config = dict(
    n_layer=22,
    vocab_size=2048,
    activation='gelu',
    norm='layernorm',
    norm_place='pre',
    rope_base=16700.0,
    rope_fraction=0.25,
    qk_norm=False,
    init='normal',
    init_std_down=0.0,
    lr=0.0108,
    schedule='wsd',
    batch_tokens=65536,
    doc_mask=True,
    train_tokens=438300000,
)
MLP neurons of a small language model. Each row is named by its layer, matrix (up: input weights; down: output weights) and neuron, and shows model dimensions 16-111. Each number is 128 + 32 x the weight over its row's rms, rounded and kept within 0 to 255.
After each neuron's rows, "fires on" lists the tokens most often at its 100 highest values on Wikipedia text that the model never trained on.

L8.up427 [133 105 169 135 132 118 125 116  99 147 113 138  90 110 123  86  84 138 136 102 108 119 150  85 111  98 155  87 161  94 105 149 122 116  89  96  55 132 139 156 175 104 126 186 146 150 121 111  90  69 124 117  94 121 149 110 118 120 155 147 143 158 160 164  69 121  87 143  69 119 121 167 114 111  99 165  91 135 119 154 111  80 111 158 196 138 122 132 133 146 157 174 172 102  99 147]
L8.down427 [102 164  91 148 130 119 158 128 159  59  99 161 170 173 127 131 149 112  78 114 154 118 142 147 169 151 158 133 164 158 180 120  97 137 108 125 206 155 134  89 150 143 118  63 139 146 120 105 223 117 140  89 136 149 161 109 137 159 144 121 122  83 150  99  95 113 162 112 180 132 122 106 171 152  86  68 142 108 132 163 150 100 158 116  67 159 141  88  91  99 136  87 115 128 113 120]
fires on: "th", "en", "st", "duc", "er"

L18.up603 [ 93 169  84 169 144 157 144 100 167  92  92 129 165 137 121 108 161 127 103 138 148 100 107  74 143  78 104 148 152  64 120  87 126 126 105  80 130 111 130  76 128 156 118 174 129 172 125 122  42 156 102 135  85 122 116 151 101 188 113 173 120 115 119 135 170 138 123 170 149 149 144  98  86 144 148 142 120 170 156 222  93 131 164 149 130 104  93 146 138 115 121 116  93 107 114 168]
L18.down603 [153  55 141 127 117  61 108 134 150 110 169 149 112  60 120 148 133  97 118  95 123 180 104 156 153 159 128 140  66 140  83 114 120 142 107 158 128 129 109 155 155 123 194  90 138 141 148 117 156 137 136 114 108 100 153 130 122 149 158 171 111 150 104 142 141 112 119 161 203 171 143 149 120 113 141 129 126 130 136 147 176 118  97  42  94 103  82 142 121  97 178 106 154 158 124 179]
fires on: "d", "ed", "w", "M", ".", "s"

L5.up477 [ 80 125 139 137 150 166  93 120  88  81  32 105 116  95 101 141 117  91 135 137 162  92  55 135 140 130 120 183 137 102 144 106 119 150  45 134 119  88 105 120 159 154 117 145 127  86  87  70 128 107 141 141  67 131 157 154 163 138  93 180 107 106 152 193 126 158  96 203 153 226 161 115 124 116 125 140 136 153 180 180 142  74 122  66  97 127 140 145  63  93  69 148 109 147 173 130]
L5.down477 [123 165 129 142  82 105 151 131 125  85 187  90 140 162 110 144 103 127 151 137 101 141 111 121 153 138 132 120  81 178 192 108  99  71 124 163 124  73 109 139  87 161 164 135  42 157 150 135 186 176 136 163 191 157 183 103 207 132 154  88 143 129 136 151  93 137 141 115 148 101 134 130 162 121 130 102 120  47  89  83 153 153 130 118 104 132 124  82 117  88 136  94 159  56 134 152]
fires on: "g", "x", "s", "d"

L3.up766 [100 177 134 196 134 132 148 123 155 122 101 120 111  98 134 140 127 119 115 119 125 131 161 110  93 173 164 161 135 104 126 138 124 110 160 138 125 110 128 165  92 118 152 107 158 142 175 122 106 124 106 127 149 115 137 101 123 177 209 124 150 164 137 111 116 150 140 110 143 117  93 139  58 171 131 138  85 132 125 115 170  48 120 158 107 142 109 133 135  99 144 152 233 182 136  87]
L3.down766 [166 144 120 137 105  60 141 144 152 123 142 128 111 134 143 135 159 151 150 158 176 136 175  92 134 118 135 172 113 126 121 137 108 108  90 123 120 130 119 114  53 158  63 126 133 171  88 102 169 158 114 152  98 112 120 140 169 149 139 119 164 120 201 120 126 108 105 167 115 163  71 101 132 128 127  99 140 135 146  72 187 143  87 173 122 144  68 153 129 106 166 150 171 124 184 181]
fires on: "ad", "n", "y", "tion", "ney", "on"

L10.up509 [128 116 141 121 148 156 181  90  97 192 133 122 157 158 150  99 174  94 160 119 109  98 180 126  98  51 119  91  59  98 114  73 132  84 144 177 139 151 141 108 127 130 165 171  99  94 143 164 154 169 106  85 117  63 119 126 132 101 136 115 138 100  79  71 120 160 182 172 115 126 131 135 139 136 133 121 201 129 119  88 146 154 154 132 141 146  71  86 165  91  98 152 103  94 153 141]
L10.down509 [ 91 100 155 171 152 203 155 122 195 130 118 185 106  86 134 209 185 130 142 141 116 133 103 169 190 169 146 113  91  50 128 102 116 154 130 169 152 186 188 108  94 179 177 164 113  95 174 143 160 129 110 118 126 118  87 136 100  40 169 149 141 150 109 136  91 148 122 126  44  98 164 114 116 104 110 132 142 173 110 180 102 119 135 143  54  71 126 119 147 150 102 135 132 125 153  46]
fires on: " North", "n", "s", "ral", "out"

L5.up442 [168 110 154 170 160  88 180 117  97  97  83  70 148 129 166 160 189 132 167 134 137 142 149 147 137  94 136 188 117 153  98 154 116 110 137  96 103 164 149 149 174 106 116  97  97 121 106  88 104 144 151  93 135 135 161 105 146 113 142 124 160 158 126 123 177 129  93 128 131 118 164 147 155 115 115 155 116 107 179 150  94 144 111 146 128  86 141  99 161 126 151 124  80 101 127  41]
L5.down442 [131 169 151 145  98 115 140 108  94  93 195 147 107 130  98 134 122 193 112  94 127 150 139 104 146  70 174 182 106 119  81 110 175  62 146 154 119  90 142 122  83 119 154 171 119 202 171 104 162 169 102  97 128 141 122 163 125 231 155 101 118 146 145 105  61 101 145 100 133 110  88 101 104 138 110 128  84 105  97 156 141 115  87 102 126 170  94 103 104 101 185  87 126 164 117 126]
fires on: "s", "us", "es", "ed", "ain"

L10.up727 [133 142 135 139 150 166 132 116 164 140  98 113  98  87 149 108  88 107 155 100  89 156 114  98 162 182 148  95 145  99  94  70 152  78 164 156 128 149  99  98 120 135 118 145 167  78 157 137 172 109  90 121 119 126 150  80 147 106 111 201  72  64 104 102 155 137 163  70 169  98 160 134 137 148 101 164 130 116 188 167 133 182 147 167  77 122 105 132 193 134 133 150 170 123 112  98]
L10.down727 [174 147 153 158 108 105 175 188 167 141 113 174 128 166  39 136  88 179 111 109 102 164 124 145 114 110 126 102 109 157 147 159 119 109 160  99  73  76  63 149 114 110 149 116 139 124 112 149 139 191 145 116 152  72 130 180 102 116 154 113 123 137 183 172 135 117 100 168 127 138 135 125 119 158 100 180 127 114 132  80 115 130 175  84 101 105  94 126 104 117  87 102 142 153 163 217]
fires on: "ap", "h", "d", "v", "old", "p"

L12.up691 [167 150 102  76 202  84 133  99  98 192 122  99 117 129 121 130 103  92  81  73 159 140  95 129 181 158 145 199  95 120 142 115 102  87  93 104 182 115 162  80 113 184 126 108 170 147 116 183 144 138 110 148  81 132 178 103 137 180  92  77 171 109 127 115 139 119 132 167 124  90 135  87 102 102 139  94 123 110 152 134 159 159 126  68 178  90 197 113 191 121 148 155 115 134 116 150]
L12.down691 [110 167 111 195 107 166 183 160 106 100 134 152 154 110  93  91 120 174  78 196  63 106 174 125 138 127 133 144 146 124 109  67 130 145 142 147 145 131 128  68 123  82 118  91 126  96 112  99 108 154 111 105 161 132 154 131 124  74 139 129 126  90 134 120 161 143  88  54  81 121 127 141 122  86  80 189 161  58 157 175 164 156 114 161  74 177  61  71  75 155 135 143  95 162 146 123]
fires on: ",", "n", "on", " time", "v"

L3.up333 [149 150 116 153 202 138 148 201 174 152 119 146 186 203 150  85 161 134  84 155 110 146  74 171 128  49 143  85 148 146 150 127 107 116 137 146 131  82  91 152  80 162 155  93 153 127  65 174 115 167 127 137 104 153  81 170 159 137 139 165 102 142 176 167 106  65 145 151 110 171 187 146 159 115  83 183 142 103 145 128 143 168 155 110  73 135 145 149 131 175 140 125  81 124  92 136]
L3.down333 [ 86 149 143 166 189  40 129 162  69 127  94 134 113 143 137 104 190 132 156 130 129 116 165 140  73  55 124 109 133 137  69 135 109 145 129  97 146 107  95 145 139 109 171 115 169 117   4 103 108 127 172  78 132 134 114 101 146 149 139 158 161 154 158 109  83 121 140 179 172 130 141  83 169  87 168 152 134 182 175 111  90  99  56 111 125 100 168 173 120 165 142  84 124 137 130 104]
fires on: "s", " list", " List", "c", "board"

L10.up567 [ 80 107 156 153 147 157 110 144 144 154 173 149 129 123 131 195 143  90 110 141 120 178  90 117 112  73 114 134 113  77 130  97 122 153 240 125 116 172 174 131  76 111 166 161 110  90 117  95 115 134 126 111 112  88 128 138 159 121 186 120 120 114 100 130 108 201 146  91  83 135 149 159 108 138 163 113 145 122 170 141 110 126 134 151  87 146  78  95 164 117 150  96  94  99 121 144]
L10.down567 [ 79  84 164 127 172 174 138  87  87 125 179 131  82 131 190 191 140 108 124 135 132 152 178 143 145 165 119 109  64  99 173  81 151 162 132 136 175 174 158 120  70  77 143 133 109  63 104 126 154 134 147 121 106 129  91 107 147  95 197 119 159 116 104 142 101 182 132 110  19 105 136 146 131 149 152 109 129 169 164 149 141 136 107 148  98  78  87  64 146 106 116 137 111 137  80  99]
fires on: ",", " of", "n", " to", ":", "out"

L2.up693 [ 84 128 162 105  87 121 156  94  73 144 120 113 105 182  77 137 162 134 116 170 106 123 169 194 133  87  79 149  35 108  91 168 114 109 156  91 191 140 141 162 103 107  82 112  83 183 118 125 121 141 158 152 130 139  97 169 119 182 122 119  52  95 151 152 135 107 115 158 138 146 151 113 162 113 215 122 195 137 107 108 110  55 116 168 104 174 148 106 141 144 105 109 105 160 162 104]
L2.down693 [104 137 170 139  79 186 164 110 105 121 136 102 177 196 101 168 173 140 182 125 149 186 135 125 116 107 135 126  98  90 150 160  87 100  99 119 145 102 102 119 140 178 128 131  80 183  98 107 110 122 138  93 124  91 146 147 142 134  88  70  76 119 114 156 157 104 143 148 135 100 104 141 167 164 156 146 124 110 149 139 122  99  63  96  49 106 155 104 125 163 144 117 133 127 145  95]
fires on: "===", "==", "\n", "===="

L3.up513 [140 132 127 155  98 102 139  84 139 117 107 170 110  85 148 159  85 108 159 120 169 115 167 122  81 160 137 134 169 136 160 144  93 125 112 143 121 175 128 121  97 155 125 131 162 159 147 107 144 143 120 138 161 141 128 110 174 143 172 154 132 106 126 131  94  57 166 143  95 202 114  72 134 103  63 100 101 133 146 103 161 125 184  65 158 143 197 146  66 112 179 156 168 155 195 132]
L3.down513 [104 147 177 139  90 100 112 112 136 105 142 117 158 122 148 115  83  71 162 154 100 162 173 166 142 108 132 106 178 118 109  89 136 119 140 141  84  90  71 142 148 194  70  72 126 190 121 166 152 150 112 128  92 151 125 170 172 165 146 117 187 161 155  76 141 131  91  88 152 175  84 109 106 118 109  78 100 145 152 168 163 125  56 147 138 135 100 163 143 167 162 112 156 163 130 119]
fires on: "k", "y", "n", "pt", " same", " first"

L18.up343 [180 112 124  89 169 116 112 151  38  97 122 136 111 112 186 131 132 160 114 167 115 180 174 113 189  60 133  85 115 147 107 117 103 106 146  98  80 160 114  87 149 157 121  75  85 196 165 124  84 171 128 119 178 109  77  65 145 126 149 106  93 161 103 189 173 142 112 162 106 131 133 145 116 125  99  81 145 109 128  94 116 124 121 128 108 160 144 115 189 164  72 170 159 172  58 105]
L18.down343 [152 147 138 119 120 108 134 171 160 108 124  99 169  90 128 180 123 111 145 107  90 131  96  77 157 157 114  87  96 169 164 153 163 122  85 122 117 127 163 132 163 134 201 135 107 167 141 119  77 170 137 162  82 142 124  98 109 117 139 109 112 123  79 113 141 174 122 101 128 143 176 136 117 117 113 196 125 115 185 163 119  83 146  72 153 122 148  90 129 134 123 136 101 114 153 104]
fires on: " New", "ent", "th", " (", "n"

L2.up136 [183  68 111 105 105 195 147 114 163 116 156 152 148 101 130  84 142  83 121 107 139  93 100  84 108 145 121 149 146  61 127 102 101 162 139 150 200  96 127 142  93  94 146 132 186 116 148 117 131 142  88 110 162 131 148 149 151 148 106 161 111 124 121  86 143  54  54 132 125 154 162 117 138 136 163 120 152 189  99 137 175  76 104 140 134 105 151  45  77  80 107 123 151  81 174 131]
L2.down136 [154 120 120 159 122 158 130 108 123 107 165  90 159 182  85 132 120  80 141 160 113 102 117 158 100  45  94  69 140  95  62 183 119 153 154 143 155 120 163 118 121  97  57  83 196 119 163 106  96 163 107 104 130 148 130 156 121 124 129 123 171  68 125  98 131  81  79 154  88 129 103 120 182 149 108 153  90 229  95  71 146 121 119 121 125 153 124  71 118 147 114 147 139 131  88 129]
fires on: " gr", " m", " also", " cl", "C"

L17.up192 [ 91 144 139 110 145 155 153 117 137 127  97 163 110 147 115 140 120  65 150 152 156 147 103 112 143  80  70 120  84 124  64 108 178 131 148 109 119 134  93 187 139 173 137 109 170 135 112 114 143 162 141  75 147  85 165 132  83 123 107 130 129 206 167  89 133  99  99 145 136 160 145  74 123 112 126 108  97 130 154 135 150  91 157  95 132 153 165 140 111 142 177 117 155 167 119 103]
L17.down192 [145 159 134 150  88  84 151 162 131 182 142 174 104 123  97 138  98 172 136  77 125  99 145 110 111 152 150 119 124 108 139 149 122  75 129 148 100 195 139 141 124 127 169 133 116 159 140 138 119  71 174 101  76  98 133 133 180 139 116 110 138 128 119 181 149 162  81  84 132 169 130 138  93 125 175 141  64 189 152  88 102 178  91 174  83 110 116 113 106 103 191 108 124 124 147 110]
fires on: "com", "le", "ce", " Le"

L5.up535 [116 142 147 129 113 117  99 144 155 118 143 172 128  67 105 124 133 109 140 150 113 154 103  79 171 165 119 123 155 144 150 119 111 120 117  93 100 180 127 224 165  85 157 175 185 120  72 133 145 127 136 111 163 125 125 116 156  74 205 135 121 104 220 125 124  68 146 164 147 118 139 110 159 115 138 152 135 191 136 119 112 121 115 155 183 172 125 166  95 129 154 129 167 105  46 114]
L5.down535 [ 82 165  56 127 111 102 111 112 126 115 121 153  87 124 128 109 118 183 130 163 160 119 160 162 150  88 117 113 166 119 113 138 136  98 165 124 138 149 107 169 157 120 108 159 132 154  95 149 178 109  86  72 151 150 138  91 156 131 187 117 129 159 150 133 133  52 163 187 108  84 124 121 132 123 165 117 143 166 130 148 100 143 168 109 153 124 100  99 119 125 147 119  57 107 175 144]
fires on: "com", "ck", "er", "om", "x", "th"

L10.up207 [174 104  99 133 121 173 156 180  98 127 115 150 114 109 162 105 121 182 104 130  81 169 100  77 161 141  75 114 112  71 156 118 125 141 182  90  71  98 135 114 118 164 105 146 109 136 132 148 105 147 155 147 102 113 148  60 122  86 116 167  88  52 118 127 126 151 134 124  84 157 152 106 109  86  52  69  87 137  65 112 124 146 137  60 120 146 115 158 162 136 109 165 108 153 122 128]
L10.down207 [122  91 169 157 175  81  92  60 133 176 155 162 179 120  68 120  94  61 155 108 129  76 109 128 160 124 188 100 117 156 101 188 141 125 128 157 148 104  94 155 141 139 129 179 175 140 120 149 135  99 154 112 127 123 104 161 140 152  97  99  91 170 136 103 151 139 104 109 164 128 145 167 137 105 122 151 133  88 132 124 119 142  80 164 151 163  97 121  77  75 162  99 126 154 102 149]
fires on: "t", "ent", "en", "n", "l", "th"

L18.up90 [104 153 108 144 134 151 106 126 143 103  93 144 149 152  84 105 117 131 189 138 145  89 177  90 150 168 120 138 108  95 157 166  61 143 183 134 175 127  96 139  95 129 194 121  96 179 120 134 116 145 162  96 144 132 133  82 154 128 141 109 197 142 142 128 122 119  89 174  64 165 196 199 139 115 104 135 110 132 129 101 173 115  60 129 125 133  96 153  81 100 157 116 103 169  26 130]
L18.down90 [ 99 142 171 124 120 134 162 151 109 161 149  97 100 128 191  95 120 168  93 104 128 157 161 106 162  59 136 162 145 167 191  95 119 133  69 117 112 106 143 172 163 129 131 101 171  65 122 107 115 138  47 132 105 103 112 176 172 135 166 120 117 133 162 130 143  96 179  79 154 154 154  87 139 100 202  94 120 148 134 134  90 100  60 143 103  99 185 142 133 117  74 171 105  54 134  87]
fires on: " ", "t", " T", "-", "ed", "y"

L10.up9 [145 181 167 125 147  98 109 147 128 148 133 115 107 139 133 151  76 106 192 154 116 183 193  98 157 202 101 116 168 152  78 140  81 138 130 148 175 144  81 144 108 149 172  86  73 149 142 125  83 135 155 136 127 114 142 134 148  98  82 143 192 152 121 126 178 189  94 114 159 103 186 130 139  96  94 122 184 129 119  65 136 148 123 104 140 133 163 203  85 130 118 165 130 154 123 184]
L10.down9 [143  74 130 167  98 142 171 165 146  67  83 122 139 128 113 125 150 111  81 105 157 118  70  65 133 115 138 110 136 100 140 119 157 135 128  82 118 131 127 181 138 123 155 142 196 121 177 104 134 137 170 169 142 130 119 153  68 129 150  67 100 122 124 114 155 137 170 115 168 113 164 127 101 160 149 172  67 132 102 148 120  82  73 106 120 190 167  83 119 126 171  89 138  64  92 129]
fires on: "y", "-", " to", " the", "ar", "al"

L16.up708 [140 129 102 128  70  86 132 146 143 138 122 115  91  91 173 106 150 175 152 227 105 141 143 146 189 121 140  97 141  86  70 131 112 144 130 120 121 162 174 160 149  92  74 158 157 149 118 114 196 125 142 136  99 157 118 162 153 157 144 168 101 107 126 116 128 176 111 100 111 102 103 116  67  94 117 129 155 114 150 165  75 129 121 159  87 114  95 186 156 207  68 174 137  94 133 106]
L16.down708 [115 123  94 146 137 173 112 107 128 119 153 137 240  90 151 190 126 104 138  36 165 170  98 140  94 165  82 179 120 144 161 110  75 114  63  96 132 128 147 183 148 124 129 182 130  97 108 146  49 164 124  98 130 140 118 107 103 165 114 123 154 180  73 169 125 113 135 148 147 139 190 144 116 173  94 135  86  91 102 107 115 102 149 118 199 164 127 106 156 125 103 148  52 157  58 114]
fires on: " C", "st", " music", "es", " people"

L2.up53 [125 169 127 184 120  98 147 142  92  39 165  82 118 113  71 149 125 151 140 107 143 145 166 122 133  91 170 103 169 175 186 160 131 166 126 100 110 120 102  99 116 134 141 172 200 104  66 102  68 117 159 132  94  96 102  94  99 101 166  48 165 149 119 188 117  95 128 112 139 150 146 131 125 125 109 123 129 148 123  99 178 138 123 115 123  83 136 123  82  98 133 164 128 166 130 173]
L2.down53 [170 102 108 169 136  77 142 134 101  88 154 129 147 127 109  90  85 184 130 116 101  85 142 108 124 111  97 104 117 133 140 108 130 129 166 168  82 109 137  88 153  74 136 117 118 107 118 138 148  97 135 115 124 149 116 121 140 161 106  99  85 121  84 101 157 107 147  80 126 165 145 120 149 118 145 127 180 162 118 113 135 185  88 105 116 204 172 146 108 147 152  83 128 140 130 140]
fires on: "te", "ty", " early", " =", "le", "I"

L5.up179 [132 166 112  66  98 122 124 145 119 162 118 131  96 114 119 146 140 104  82 162 167 104 122 150  78  62 176  98 133 117  93  87 123 107 119 140 165 111 178 129 177 108 104 108 161 122 122  76 114 112 175 106 171 138 113 150 143 102 100  67 158 124 141 124 127 144  72 142 111 165 136 103 166 186 194 120 124 137 121 117  94  41 113 108 126  55 123  94 116 139 103 141 151 114 139  91]
L5.down179 [154  78 131 100 156  86 156  73 137 154 112 131 139 131 106 166 130 163 133 108 127 148  90 164 121 116 148 195 129 104 142 160 135  65 108 141 107 126 110  95  90 141 150 175 201 137 124 136 155 131 125 179  75 190 155 139 103 143 117 121  90 225  80 139 124 174 104 140 126 135 164 159 126  69 142  92 126 167 156 151 129  79 120 177 156 111 164 154 109 115  96 114 105 108 161 116]
fires on: "t", "us", "l", "k", "ion", "ce"

L8.up255 [106 125 158 145 100 144 130 105 132 155 115 144 106 124 132 141 138 192 156 112 119 140 175  74  96 155 105 137 119 125 131  60  94 121 128 148 163  98  99 132 166  98  81  94  87 198 216 178 125 143 117 115  87 130 157 137 147 142 143 144  86 105  94  95 111  95 148 111 186 143 139 129 159 110  95 150 114 100 141 136 148 162 143 110  93  93 115 150 171 163 175 177 140  75  84 169]
L8.down255 [246 160 144 171 125 177 169 132 129 139  92 140 116 131 161 166  60 122 176 193 140  10 152 166 163 136  78 118 163  76 118 155 135 100 138 103 155 215 105 175 123  92  98 124 116  22 132 105 101 117  64 152 145 150 110 138 174 131 109 161 119 136  87 137 106  99 101 135 123 105 140  86 126 161 137 155 139 100 112  80 158 129 106 155 145 142 148 115 116  96 109 102 149 104 149 174]
fires on: "p", "d", "ap", "st", "s", "mit"

L3.up306 [140  83  85 111 107 159  84 151  98 204 132 140 122  96 159 119 213  99 133 115 109 151 171 183  92  89 171 114  56 192 194  93 142 150 141 106 172  93 171 132 102 132 161  93 151 167 141 101  72  65 159 110 149 143 109 145 146 114 131 113  98 122 155  89 152 147 121 130 125 134 156 192 136 134 136 181 140 135  92 139  96 106 174 119 140 112 138  82 126 110 115 153 140 153 212 122]
L3.down306 [ 99 147 116 158 120  76 123 130  99  98 123  95 125 143 127  76 123 120 133 143  88  95  76  94 131  83 124  86 184 153 116 171 109 139  79 178 127  97 148 133 137  82  71 105 132 130 120 127 180 201 137 134 142  63 191 110 143 162 108 136 168 150 175  88  87  81  36 152 143 172 142 144 102 105 118 108 205 140 142 131 122 122 122 134 135 103 151 145 125 139 131 165  80 144 169 132]
fires on: "ce", "K", "end", "ue", "l", "n"

L3.up491 [ 86 121  80  95 141 118  80 166 155 126  91 163 112 140 137 117 164 131 164 208 175  78  35 175 111 112  89 124 112  98 135  74 166  96  96 175 158 100 214 174 177 136  68 116 156 149  94 145 147  85 186 129 148 143 134 180 146 106 116 172 116 138  94 161 133 114 138 152 102 127 172 106 146 124 160 224 104 138 151 126  74  75 140 154 131 169  60 144  65  87 151 157 134 132  95  98]
L3.down491 [181  72  91 159 135 113 184 106  63 118 130 105  65 117 161 118 150 111 116 115 130 154  78 125 134 159 163  72 109 121 122  82 133 104 175 179 148 144 125  98 117  90 142 128 110  97 200  85  92 106  99 141 142 117  99 108 143 119  95 126 127 103  94 152 150 133 120 162 126  90  69 126 157  84 171 118 153  90 143 131 147  86 136 157  76 119 143 130 131 146 143 116 125  97 176 142]
fires on: "d", " about", "x", "n", "me", " small"

L16.up183 [151 161 123  36 203 104 137 170 150 138 149 172 161 122  96 130 134 120  68 156 173 206 103 137 100 102  77 107  85  98  77 130 170 115 196 147 162 101 159  51 110 100 123  96 167 153  74 170 107 162  96 193 137 111 111 130 134 102 140 105 111 107 119 123 136  98 152 188 159 160 138 194 107  73  93 145 157 135 132  74 126 129 135 124 104 140 158 137 134 110 122 108 100 139 138 119]
L16.down183 [111 102 110  80 177 154 115  82 170 123  93  98  85  80 181 107 177 101 154 165 160 152 113 110 104  89 113 114 164  97 155 131 140 152 118 129 189 107 222  49 128 102 100 152 153 122 146 128  65 116 161 122 169 114 162 111 141  86 127 144  89 131 110  86 108 113 119  96 148 162 165 166 179 101 234 138  97  95 135 118 127 126 112 124 142 139 153 154 102 156 104 125 112 114  91 146]
fires on: "s", " under", "c", "en"

L12.up118 [ 95  53 133 153  58  93 130 136 109 121 179 132 128 150 169 121 173 134 144  86 128 146 149 150 125 141 129 190 111 108  84 132  93 155  91 144 140 120  73 152 128 101  97 121 117 131 111 116 113 140 154  52  91 114 130  78 157 197 162 124 110  98 147 179 139 154  97 103 232 114 200 135 124 153 110 146 104 145 195 142 131 153  75 113  67 134 142 134 160 142 151 120  88 171 117 107]
L12.down118 [146 186 109 133 158 144 143 127  96 145  88 175 163 123 117 181 142 147 107 117 108  81  93 125  96 127 174  80 126 112 108 103 167 101 119 126 152  87  83 141 116 111 157 189 188 124  70 105 207 116 101 119 108 132 172 148  77 192 118 150 110 148  65 146 101  88 100 103  52  92  95 135  67 166 217  89 102 107 118 184 160 141 158 143 152 161 138 112 155 112 144 131 163 142 163  67]
fires on: "s", "ion", "ed", "e", "be", "es"

L8.up638 [172 165 154 168  82 179  94  93 140 135  98  90 142 124 108 131 101 150 171 181 143 223 177 139 181 116  74 136 103  98 121 171 151 128 164  90 153 161 141 123 107 133  77  98 143 157 133 130 134 131 199 101 134 126  79  98 119 107 157 132 127 133  70 106 109  53 112 146 164 176  60  41 126 156  77 126 119  95 107 121  98 101 119 126 110 142 147 148 125 107  95 180  77 125  91 107]
L8.down638 [ 88 121 147 124  74 117  87 128 161 163 142 138  79  76 116 148 135 133 130 122 135  76 105  93  93 160  77 145 143 144 132 133 163 125 114 100  90 168 162  94 134 165 169 169 121 128 135 169 159  81  65 140 157 110 175 189 107 135 147 109 131 116 189 152  66 132  68 146  51  85 141 196 104  91 121 141 146 142 111 179 139 127 179 119 162 118  86 122 155 163 133  94 169 117 113 186]
fires on: "o", "ri", "d", "ed", "ut"

L6.up646 [160 118 171 139 148  74 167 124 128  92 168 145 162 101 103 124  67 156  92 156 147 115 106 188 142 129 129 138  81 122 146  83  74  89 142  93 157 137 127 127 183 134 113  56 125  97 152 165 123 179 113  94 119 112 156  78 155 146 255 120 174  71  91 147  78 129 134 153 120 116 141 223 101 140 151 105 144 136 162 100 107 139 145  82 139 130  75 129 135 167 118 177 145 169 138 194]
L6.down646 [169  80 122 194  99 150 119  82 170 121 112 150 126  81 129 170 120 150 128 113  75  96 157  97 125 116 147 142 153 112 191  56 134  90  96 125 187 116 131 108 150  72 134  97 197 138 107 118 163 125 114 121 130  99 158 144  82 147  99  68  97 178 143 176 166  94 136 120 157 150 122 123 121 128 105 167 143 171  73 163 167 104 111  65 137  83  96 181 106 106 154 129 114 174  96 135]
fires on: "st", "tt", "s", "t", "p", "ll"

L10.up499 [ 93 190 107  69 107 206 124 131  91  74 114 102 151 124 146 155  90 153 110 132 154 142 147 163 144 129 167  58 135  83 144 160  32 121 132 114 143  92 115 132  62 128 132 116 131 134 112 127 130 143 142  83 113 189 163 129 189 195 106 107 161 133 133  88 117  84 132 165 169 176 170 101 213 117 124 106 113 131 126 157 131  97 174 110 133 129 137 145  88 139 131 106 118 188 107 106]
L10.down499 [ 84 124 106 134 147 173  90 193 115 128 151 130 172 125  85 128 108 158 111  93 176 121 112 133 162 111 131 114 182 124 175 130 141 144 102  97 152 120 135 123 140 144 115  90 132  98 178  75  98 127  94 153 108 105 115 179  72 137 131 147 171  92 146  71 166  42 128 159  92  82 143 153 141 140 177 115  74 116 145 107 125 143 160 127 123 197 123  94 123  92 202 137 164 159 101  98]
fires on: "\n", "re", " ", "le", "y", "ir"

L10.up392 [150  80 131 161 146 157 115 121  79 160  94 172 136 136 117  96 115 151 164 125 155 182 176 161 147  94 144 107 125 125  61 135 184 111 163 115  91 169 156 131 127 104 125 163 106 120 116  90 159 144  90  86  78 172 141 156 142 132 112 156 125 108 107 131 152  56 126 114  94 155  87 127 115 146 129 111 112  86  70 144  70 145  87  99 108 157 147 159 109  65 124 107 122  56 113  73]
L10.down392 [ 89 164 152  66 170 152 100  86 118 180 151  75  84 111 129 193 115 104 171 102 145 101 138  91 190 120 133 111 139 115 114 106 102 173 134  94 130 107 187  90 173 193  92 101 174 180 169 129  94 114 123 113 106  86 166 157  78 110 123 137 122 128 107 135 151 178 184 157 144 121 194  91 114 154  79 139 108 166 157  99 133  94 152 145 126 104 140  99  96 116 180 183  78 120  95 165]
fires on: "d", "z", "ult", "o"

L6.up305 [146 149 156 118 147 120 144 123 169 156  94 127 160  76 134 133 110  82 110  61  71  98 128  90 162 116 201 142 137 120  67 126  70 113 114 167 136 106 157  81 110 114 107 145 124  87 190 113 132 156 179  69 152  90 185  87 110 123 154 122 112  76 125 184 119 129  89  97 216  95 229 169 130 127 161 134 118  86 182 131 119 122  70 152 159 146 135 108 122 110 136 143 141 117 107 158]
L6.down305 [ 39 136  60 141 133 113 139 159 121 131 150 158 223  85  75 141 165 109 143 165 162 104 178 128  98 123 131 139 131 138 154 138 195  75 109 143 104 120 174 138  94 153 149 125 129 163 132 134 196 122  98 112 142 147  99 145 132 116 193 139 128 113 123 119 117  90 118 160 122 108 139 131  98 150  86  30  94  80 161  90 145  93 189 122  98 105 130 135 155 139  72 151 130 137 117  88]
fires on: "ed", "ly", "s", "d"